Weights of a small transformer language model.
Training: a variant of Adam for these matrices, 295M tokens.
MLP neurons of a small language model. Each row is named by its layer, matrix (gate and up: input weights) and neuron, and shows model dimensions 176-239. Each number is 128 + 24 x the weight over its row's rms, rounded and kept within 0 to 255. A neuron's up and down rows have the sign that makes its largest values positive.
After each neuron's rows, "fires in" lists the words (lower case) most often at its 100 highest values on Wikipedia text that the model never trained on. A number after a token or word is its count.

L7.gate158 [155 134 116 181 131 122 112 120 105 104 126 133 108  99 142 132  97 144 134 144 157 165 102  82 134 125 155 121  85 110 150 126 135 119 147 171 146 107 128 144 109 125 140 164  94 118 127 149 119 152 175 144 104 127 147 138 111 155 113 134  97 118 116  87]
L7.up158 [107 120 137 132 138 143 129 119  97  88 127 140 118 119 103 110 138 151 117 138 107 183 145 162 130 185 130 126 105 119 140 117 125 137 154 159 154 142 138 153 135  95  65 155 119 124 113 171 140  85 153 100 131 129 100 188 168 172 153  97 135 137 130 101]
fires in: "he" 46, "she" 23, "heart" 8, "help" 8

L3.gate348 [135 146 127 131 131 127 129 139 111 118 128 126 119 129 124 147 137 133 124 147 131 126 137 140 146 121 115 117 133 117 140 125 157 166 130 113  71 123 153 126 120 118 110 135 123 115 129 131 127 142 127 128 109 136 150 195 118  85 133 126 129 123 114 127]
L3.up348 [129 136 136 125 130 134 122 126 122 134 139 139 120 134 125  49 116 148 120  25 121 128 124 121 190 126 119 146 116 138 136 126 118 144 121 128 147 140 134 131 133 123 123 137  95 131 134 133 140 128 146 113 113 129 124 144  73  90 105 131 125 106 175 135]
fires in: "its" 33, "while" 10, "language" 6, "itself" 6, "due" 5, "stone" 4

L6.gate146 [151 121 126  88 154 143 124 155 116 134 110 134  79 116 134 182 127 132  94 172  95 123 152 104 164  80 159 142  66 170  98 106 155 166 131 110 138 114 157 121 157  94 120 106 153 100 114 141 104 116 128 111 133 146 155 112 144 167  98 125 139  94 170 105]
L6.up146 [126 112 143 110 151 151 126 141 154 123 110 122 148  89 203 137 106 144  91 136 101 113 141  82 114 115 137 143  88 145 112 140 130 129 164 173 161  94 150 195 146 118 134 125 109 150  84 163 129  94 161 112 141  76 150 137  90 135 129  99 140  81 145  96]
fires in: "is" 21, "announced" 16, "railway" 10, "5" 7, "4" 4

L6.gate157 [156 130  92 126  82 146 161 109 122 108  99 167 124 111 106 149 152 133 109 136 123 159 140 106 132 152 118 150  91 121 118 119 176 149 123 129 125 129 122 129 148  72 146  87 111 126 159 170 152 121 130 109  98 143 123 130 171 125 133 132 119 172 173  89]
L6.up157 [141 118 134 128  66 139 190 108 129  92  93 143 120 138 108 205 108 126 135 132  73 167 126 127 163 150 118 143 112 112 136 112 184 139 111 145 137 132 113 155 155 148 152 104 118 172 107 162 124 128 139  92  92 143 140 124 152 122 135 134 130 186 156 131]
fires in: "she" 53, "they" 28, "have" 14

L3.gate48 [129 140 138 128 134 122 137 124 123 128 122 115 134 115 144 140 126 140 121 128 123 132 139 116 104 128 121 133 132 213 135 130 110 133 127 127 214 127 124 118 165 127 126 131 122 130 127 120 117 129 125 122 126 116 129  50 216 131 142 126 119 128 134 135]
L3.up48 [131 135 119 126 130 119 135 123 140 134 122 123 126 124 110 226 122 113 129  66 129 141 131 134 141 130 107 124 122 120 122 122 116 170 117 128 112 126 130 110 150 142 140 132 133 116 125 129  86 126 138 128 119 127 132 111 211 153 164 103 127 125 132 120]
fires in: "career" 14, "university" 12, "japanese" 12, "professional" 11, "place" 10, "elected" 9

L7.gate464 [135 136 128 139 122 118 145 116 115 126 167 145 111  95 163 167 163 139 160 174 106 191 119 137 110 132 194 171 129 128 143 146 126 163 127 136 134 158 122 125 101 149 145 107 106 142 119 129 108 131 138  88 113 181 154 128 164  97 155 101 101 143 144  86]
L7.up464 [128 114  94 116  93 132 177 131 109 129 146 102 126 134 128 161 126 117 164 172 121 183  91 150 114 132 161 164 140 157 177 157 127 183 121 113 132 134 125 123 144 182 177 137 103 181 122 162 119 115 132 105  99 171 114 157 138 118 128 133 122 187 137 111]
fires in: "has" 21, "did" 10, "she" 9, "appeared" 7, "it" 6, "he" 6

L3.gate206 [130 103 127 131 123 121 141 125 168 136 118 113 134 141 124  41 123 148 131 128 118 133 123 118 127 137 111 120 142   3 118 130 120 110 138 115  35 122 174 103 181 149 123 141 160 132 121 129  50 132  81 145 151 125 132 147  99  87 147 137 132 123 164 120]
L3.up206 [126 150 144 133 132 130 129 128 134 118 123 120 120 114 138 119 128 133 129 130 129 122 145 120 128 128 130 128 135 154 130 132 126 125 129 133  87 125 124 125 125 126 138 124 105 128 118 117 188 128 117 124 122 147 118  41 148 158 153 113 128 122 200 134]
fires in: "had" 53, "have" 23, "requirements" 7

L2.gate298 [ 98 115 131 132 158 130 146 132 127 165 133 110 169 172 118 129 144 148 157 128 123 152 108  98 190 122 123 124 105 125 140 107  80 146 128 124 128 126  88 157 132 187 127 129 121 131 133 122 240 116 152 125 108 154  88 100 111 110 127 126 132 124 122 107]
L2.up298 [116 171 130 126 145 117  98 131 129 145  71 121  88 152 128 127 129 112 128 130  90  91 107 146 160 194 131 178 156 126 111 129 114 117 149 127 132 128 209 107 127 143 132 132 149 131 131 139 118 123 119  80 151 103 134  88 144 106 126 124  98 127 120 115]
fires in: "both" 20, "two" 18, "century" 16, "c" 9

L6.gate333 [140 134 144 173 115 126 143 139 181  94 121 134 137 148 161 119 156  79 170 170 126 190 104 157 107 116 154 133 108  98 163 146 108 162 126 119 100 127 130  99 136 122 144  93  87 138 131 127 121 154 145 135 107 186 142 106 153 113 177 127 153 162 121 111]
L6.up333 [113 116 147 150  90 145 115 133 113 132 173  72 123 141  48 102 128 113 119 145 159 133 118 124 107 106  99 115 147 160  99 113  83 156 153 169  98 160 163 135 172 118 126 135 121 118 101 131 151 108 134 159 190 146 109 106 117 141  97 166 153 136 143 166]
fires in: "he" 43, "bruce" 4, "guard" 4

L2.gate265 [201 104 128 124 128 117 121 123 127 150 222 148 125 138 126 123 132  89 126 126 120 147 105  83 176 127 130  98 117 127 139 122 141 144 164 128 127 127 106 172 128 133 120 130 128 128 129 129 106  89 102 176  89 191  95 213  98 165 128 123  98 126 130 172]
L2.up265 [ 34 108 127 128  96 116 168 131 132 157 169 155 129 155 131 128 114 132 159 122 125 166  62  82 131 106 128 115 153 120 167 141 152  69 121 126 127 128 116 100 127 153 127 128 152 124 128 114 150 127 137 132  40 124  86 130  96 135 126 130 139 129 130 153]
fires in: "time" 36, "international" 23, "personal" 13, "career" 6, "family" 5